config.yaml
d_mlp: 640
norm: "rmsnorm"
positions: "rope"
rope_fraction: 1.0
attn_scale: 0.177
tie_embeddings: false
init_std_qkv: 0.051
lr: 0.00549
weight_decay: 0.0
decay_fraction: 1.0
decay_shape: "linear"
train_tokens: 211400000
steps: 6556
dataset: "wikipedia_en"
MLP neurons of a small language model. Each row is named by its layer, matrix (gate and up: input weights) and neuron, and shows model dimensions 0-159. Each number is 128 + 24 x the weight over its row's rms, rounded and kept within 0 to 255. Numbers have three digits each. A neuron's up and down rows have the sign that makes its largest values positive.
Before each neuron's rows, "fires after" lists the tokens most often just before its 100 highest values on Wikipedia text that the model never trained on. A number after a token or word is its count.

fires after: "C" 21, " (" 11, " c" 9, " C" 8, " St" 8
L5.gate411:095150135117085093132153139118122145096156133121090160089128092114119159143145129106131102145123094123154143134139125134098116127125101108079121138117133124095139118123100131155172129101117151177141089161091160136139107138155116142110124159136139099110106121167174173138118136123112170105104092152105077121144188118131138125132175126142124105117130145109135125152106118124117106125153155095110149125122103144190163110112148110086176122116058088132142099131123156132151138143173136
L5.up411:127138120117148181140107128104072140153111156138160161133104141140111127172118113114086105077116132046145118171127124108097123122119152129119157103149079137169116130151170143123074130128105111118101136117134150123112140147141142138132135114117082145094136078124146123096123148082097106123152149100111161091087116163133141141120184111137132120154136133110186112140115144135131144145135122142124104147098105148112121122150120123062156148122121125123149115140116120097133088085113104

fires after: " H" 10, " W" 10, " L" 9, "m" 8, " J" 7, "t" 6
L5.gate25:111160119114114174098125156125136116160116091126129137147145095133134095084149151134128190111129132129129114127128122092167099134163117120122129180097111112093127134141092168159152147111100136115133119131139134152097117132123109139145194140131096145201138134119177101108079131137165112107086139142079113137098127185129114119147148138100086141147087110136144173148125146082125104161123128111107112115147103134167148143137157125138127121139109118126103177124121119156157125089146139
L5.up25:104141145126100110130090129119093103126109093106147117094094153170091087119092111099105139118135140145140104122155133121117122117139132136091135144168153121093075066129133137134125088119123125111138110086102096162153128148136087109151120100141125092141075127146100150150121121130158109098165158099116106171148148082134133154173121138130144136130126110105128108112111098149153156149132122127071090127104140091103115150129168186103113095115126137088130129088125131127097120095100115

fires after: " S" 26, " A" 14, "S" 8, " Que" 6, " " 4
L3.gate205:159118156133123122144152132113136147112103160120156105108155177113140090116130121159100101121140169098140134131158135135148144097152136108120118134135138106092142131150146161139139112139118131119110108126062167104150130083134147123096084107131111129111162122083098185123125105164090180146154118118142130105138086156148108144128091160110111117126190148165135115106128152120133134154081126113132133164098108123099122136105117102169152131144109118124109189087074133148099162126126148
L3.up205:127142158136129154156118110138106103112144169121141128098130082080117076103083147125118168137093115106124104153127089166127124130091154160102117109104138136108133113105108148134129140124144132122132176119114104095103131112064159103114157132171088150121175115147136139165124093166122115140121130126119139139129176146171173134132092136079083142148151128108161139177129101129105093132155146167118120115115121109127136131132147109164110164086137109078123115130123111108141092142142149

fires after: "ig" 19, "a" 14, " C" 10, "s" 9, " H" 6, "ac" 5
L4.gate540:137151123129125146138123099112124130108111185147121126110152083137112119145103155095171124077163126075121108153179152127134094131170132117108108153106129116154169134104126111152141143098148117104132066129174090159161148105118119117142150131130142125118090077130121136159090123080184135106128143113128112122120145156116145102108133159193113132151164126115140132160099144122118155170116140105130128103124120140196158147077121126161115117132119156128115094132106126134113128130105124
L4.up540:113140160141144136140101152145108116163132149116111119168117169130079189106076121150119131139093151115121126190088144123136129111113141120126134165098162179109126103114160095135106158128149117116117116146128161143140156077100136100156153084125110177120141139116143127084160116097091163099116076160147124142118088123143139094130184140102133122110085137148145133124108123154136110093123134111166150105123152098164153123137148116148101148105144100141141118128147088141133122146138149

fires after: " c" 15, " R" 10, " C" 10, "ar" 8, " s" 6, " Pr" 5
L4.gate560:125155128102132110176116134114109116139124151141145127132133104145118127129096127169112078119106153124124150091147127124132106145124139104102135158115122172145085129117086122189095154127164175145153126107090153147163136116144138149136116125149107143141137174135136154089100129107138145124127114110087107143133126158088109163100127127115084059125102156091118122193132082133154145104133160113106157127139117140165111139143093186105153074123111118139132124156137143158139152160148129
L4.up560:130097134096127114142109146159149115181145123166128149132111099154102155117133130193154140145070105115130182155149106074146149148138104154083157120131152134108144124136142157141147141136174147108151094172145111105116108129144146145076110092115158129106162090126162137136124112129157123115130131187142083152147124138139108132081116102147155119142121136109142100120145153144092150126128084157138135149139110151120142136131133105154072111089115127146137133143130140148108065150133138

fires after: "N" 12, "\n" 9, "ra" 9, " m" 8, "\n\n" 8, "m" 5
L2.gate451:129177105148161107125120097110114150109127154151127101131141139159116151186132156130097137107076135138135122131139125129089125091186112088094131150129136144124128123143119168128118154145158167133154146138117102106089115084111112113134156150138094125103098144112156088140131080113126084125152093159152117091106082115078092116131145149172155120150144151126135107112139088163122182140102121160135136117119100132136108101081110139127142127136103151143114087159157119164106140122157145
L2.up451:124110153132113139136130091079171111090149151123123113138131131102117180118161122146056151120101131090117120152122094152147108132135146149117090128143093113108130084111116192139149120154112162087136111135130110150099118100134132095152174114106141105160142148090099125072142102119146116149140113087105132112103129145117124132155125111142091128121086146124095140148130151122128173146117131130111127220133166129133185116158146117134129115112102150136132108131092119114144134100139142

fires after: " L" 20, " H" 19, " St" 9, " h" 8, " l" 6, "ry" 5
L2.gate326:129108164137102146125107161083160138083107149128124128124148112150094140070110105083094127124115131150139138136111113101146119142146139169151135177146086123130078124108153156124185123101125113113100141090111138182138149111135120130129155122128131109184144142134146128171119138133122129112109144157089131109103169106161130130167135134092089123116120114140094132162111133135140116131119091138124156153171090118109173122096151152125094123089114111077108112177086109164136144122137129
L2.up326:135123124086125114112145160125160126127143118120117093132139117094146144130117117091082153137134126143110126157120147189132126132157120138127166168099136103155133130135095137142180126168121110113162107139142123121125104103127074143162126132120102094097117121107118096127132139095087109157119101142127146135153145137128144153153124170145146133113133075142119072075136172112131158182175170084144122115138133175148158067155112114130128153103131137153166105144108142139085119142091129

fires after: " S" 16, " C" 14, " c" 10, " G" 8, " in" 7
L5.gate379:103122154105115092156102099149164120140106117154128149106120176160190136129131126093116141066147092132134128097089123160071138097078093151143118074138144119109146128105135124147149157116128164129125147117129118110152121119139149112129133125118135162121109132133133130124145087132126152147165135097118125112128104140131117155127132134147124108144166120115148122141090160146151144153099093173147128163094123089147172103088115135149162094122079093082153147141102160114101142157161096
L5.up379:144156130096150160108154123129072102111131114205106156128160100139131123112137142142138139091101078148138102113162118160092097167130125154116115144149135117122175118162119083119121102119092145137173119125151167100142109145148115119108111147084139110169172134142108123112136151090117070107126114127103125167125093121142096139131115125107097123116098167094135150142112145128168130106149142139152101130121137105127154103072113096113157114153103116109130087151132138107159147115163109

fires after: " s" 18, " S" 16, " he" 10, "S" 4, "arg" 4, "any" 4
L2.gate627:144157150122150155158096165132128150180137099127099165134138155136125149095132150123134094109135128143148116137082179127119134129106144103128131130108135159097155109106113135160122097125133131123132179124156119118148128092087158108085119118134122092095132143070112174129159145104126123134155078077176115104121149146164136119147133133101101161145101097117120136103113107145113116141134128134113153120103128127173149095120157073158134138156123129121155180120143141152151079081160101
L2.up627:122141143098148143099177125142073101113116134104152162118078129107170125128115138152099167099139149128089166137093112140132175098103145117117118147147183104135125115158157151162145143123150117133119117140098122068142115126131131115143112125118098118143146122138142086165162142117089151128155143111159091103153136126144174123136113155084140112120125105140081114151094134135110120144154100156142134140124140099164147075125160151166103116134184100136131154149118173145162121126149098

fires after: " c" 21, " H" 11, " ad" 7, " l" 5, " co" 5, " C" 5
L3.gate356:136109122091139138144128137135161116125112167182134128124114170171112135120181135142091124117146119091143174058113145082154127106126123144103134163101109114111125111123129102090123162135117152133139131119124122147139153114119116139112141069124102136131112090188099173142132138085126163110140151139101134169162143127125136152120171098133090117107171119116122106156094135130086137102156111087154143114120103115152146179110158137101125111111131136071127118141151148122106117103110089
L3.up356:147149137132126097151140118159160146129128151159133121083139132106127173120124125079163133127094111143101118149085130160099126144145168102115113123157158083135134160100126127152100128117151139156136110101117135118098127123114140100139122087135121177098185166114111136127172114083142161129130118167112135092130137163133133120140119144145177135160075169127132144176162134089093102118124124159114174125132117170120127136129119082142126112123140144157135160118151154114163155109193116

fires after: " R" 18, " C" 12, " A" 11, " G" 9, " Ch" 5
L4.gate233:086179138128131100148124157159124095143117096179145130151111152108101153128125181140161155135132112121123130142130108119166105135168183136146161111114102146122126176111175133111095117119118172132104117134144103158138116165050171115113175108125161112131120089169096137144129137114104124106128116093164148120112154101133106105122130137132148172142155106105116126129095142133091130117109061106103163128134113143168107153108134135130110138122145128126082128121125153157105137119099135
L4.up233:147141113100157125139109154113132139139134107200128149132187139183117142133111153131164169087132107091136121093125137139148109183105158152111138102128072124145117160109165125144141116137138144122116129082144096132105163167106142115134117122111152092128153127103133119112117149124125133169151121136127162096136132154108115119113132185106159174137134121133102142104138115167147115097128154170123128164145154165087125133148107109152094143127111112099131137100169099119150129162189155

fires after: " b" 22, "oc" 10, " F" 9, " C" 8, " H" 5
L3.gate608:113157138108159108144093085140156139090148120128147137148141151161120129097150125079133156131124124158128158135150146149151080149087125126089100166159113118179130120117128146119098152168127111105152122139151127179156095133143167133128161183138147155100082102106141140123140077141099126128137085089112141131111085137128146144145137115126134125103117140104147120159120110185155122163127115097133144150124123178157127123104103138133046128137120104122101116115099152095146112146127119
L3.up608:094126116114147139126132106125116145131139165111114157096142126160143148105176153113114151127100089110163152139076152127136141140134153085082091092150076106120141140121152149134151120173141107165143132163144134137137162098108100076172142186124142152150090140111151139124156149130096131132099070150119121134173112131164143127092161135098129147129090115134156154110131085173136128088155122132115156097151136150147117114134110116121116101147146167109118112153141110115144108130175139

fires after: " G" 23, " R" 17, " C" 8, " g" 6, " J" 5
L4.gate386:075133169124101102159119123152134088128154127137143150113106119140128123134104137158129111121118127128131133105108150105122144107127161113120138176179073155109152164164105145126137109140116102136165124146145171118167114136103142137138118132123126157142129152149126164115134139146136157147147148080124126175147099084083118087137144162113140126147154122065130184168125174135101156121121115143146149124133070103166133129143081148097128156098127111121091170106127165151120107170138125
L4.up386:091141148118103132133115099125109137127104098119183138138108116156080125134085134135147120109141126096113153135143120169121108129113138156149163133116103139145150129093148076118156169136106181108142148153093104121151097164118120138137145181098129157111151150151171146135139102149138138146088162142141146135116164147173134161135115124096133123127157074084095080147134156135090060094111097136160139109120115166153085138110129136152110136119123103117122110156119098125145115157123112

fires after: " c" 20, " C" 17, " L" 10, " ar" 8, " pre" 5, " Pre" 5
L4.gate95:160134110122131151139125148145148084064131108104086162145130076159125125112146099111149116125104106075151123087145157131128099101127097125098144145153145120141109095137121124130132117162146150161083154099150106092125072136173136122144111102082131123113140133147146143153115134138117103139068135112111117129137125181128123124157151099143136125142109135113181164144125130122107144122159110127063121147138076127112165126111079112159137102145108121126152173159118145145145151118168121
L4.up95:132144117152161138151143132160048131111159088127127132118151102132133159171103128115109113128114077147137117118164136165113098155133133120136133155140093142124199148156102111130150100134124169062130156159146127129145120127134079159130101141107115147125074130144129151126139140167143139137102151157122095136106132156152113118144121122070147114107123163121136127152114125108106134118168090115148129134173134136137102133122145116108139132154135138139139150147086104168172068170103133

fires after: " D" 18, " M" 8, " R" 8, " Br" 8, " Ch" 5, " T" 4
L3.gate411:120092118113097081130173131098126087123144110144135137090133086137106087091126179113142149095138097111096099105139195087098118140097147121182138099122088107143121124104156140118109127103115159171099137132079149167169135121098113175058144125147164131113121091144113097192122145160112140120100145090148118144137120115137109094148133114147128133139118144161149127125130109146087158113147128125124117160118140123129138119124132131131141131148120120117097122160144164145122097142122116
L3.up411:143154161113109160115112168117146115087139118170094117105118105072098127103129124108174133109110149136149135125159134112151115147115162174108142154090119126157103121109097125125119103131084126152176122116108126131128136143123140084144107124162135130138140134142106114101087153172120143127131144134116135181118083163138152145168176147102131160095104066152128115165076137146114156152129103134114140113104128146116131127171093160141117138111158071085111127098135130141145126091125155

fires after: " P" 18, "ra" 14, "j" 8, "ro" 8, " m" 6
L2.gate159:120134122104112094126129112137152193104120144123173121082144152120129151178140122142120160114097100150127129141124127120118149161168136128142114129116124135120141164136120150130175141126136146135112154085168118107085143126150073157114166141164105135165082132143154103175146094139109113171087119132140106168111097097083134098154146122150118122129126134127171155135153118112125125140151106149122143176146114141165161075118141141091131161178125110126124079095141111100117148118124155
L2.up159:106085141132137169118149121135169143124145108120107150114134148120130127127117123083154147127152138147136122079125111138107090167177115141108115103149088126132141138118167141115134137127142153079113158116092148127130133170100117107146137134138169107131103103137126113153113134132131072129068113156167099158142108090107154098175152144123098175104164161100181097139096093163113097124100102174127140129132099135135102138141147142099150136124138166121110139095143132118094106113115184

fires after: " P" 15, " L" 11, " T" 8, " H" 8, " N" 6, "if" 5
L3.gate639:104126098130119106131114147165111146093130107146118094143146074140106094090137139125097144141097126121132124122090158130106105143100086143100185126101115135139141120132139141159105117134139147124130116112167179136133107169127106127126094142166148078162170086119142111103106109154121079141067105122105103144124107101089155138134088115109164132112128120151116131105173136114127146137162125132128161132127134131126123146142153108170067161100155153149117118083165098087090135134143127
L3.up639:111107146130133102123113132128127199143168110115117125146125125128140119137147118114155123136124162143132097149108122101105116157149132107088149166132154161112123107144167144167101094103148106161127155138162073126135102143096108142094108115167210098122117131176126128182078132134101132106155128134102099141091140117125141094169114139110119126076122167115136111130130135119143105135137108116146112139096107157132135127103164130106080099116123133179121096095154094094130097113152125

fires after: " S" 14, " B" 10, " g" 7, " r" 7, " s" 7, " C" 7
L3.gate63:119134166080087132135111129114147131119130164154138175152131144152133152189124156114128067088104120128172110154124108113167147139134131117115096145141122160131113123126072135129147160150117155071112138119140105118129110147129152141113101092104121123113144134114110159123146110082145188120120087105112141115135156175144118186083135140175151122116149132106144138141116115128128128154147092108109133153103111135122162136124125114156104114104105211121123129139143098117111104126168144
L3.up63:107146074097131130185125132149064123098097104118141122115148120134161203084106157143147148130138136121116136144142125118107149121116145112153130108135140151113130104138099135131115114130130107188151104142136089097117133136105167155119104121105136127101133178133091127129134104106135143155148092150133091144113156135108163168076083085133145135118116118187130161138135149141177125152140110084139155098133141103112113170101136171124147125113132103133123129131131115107130091134082155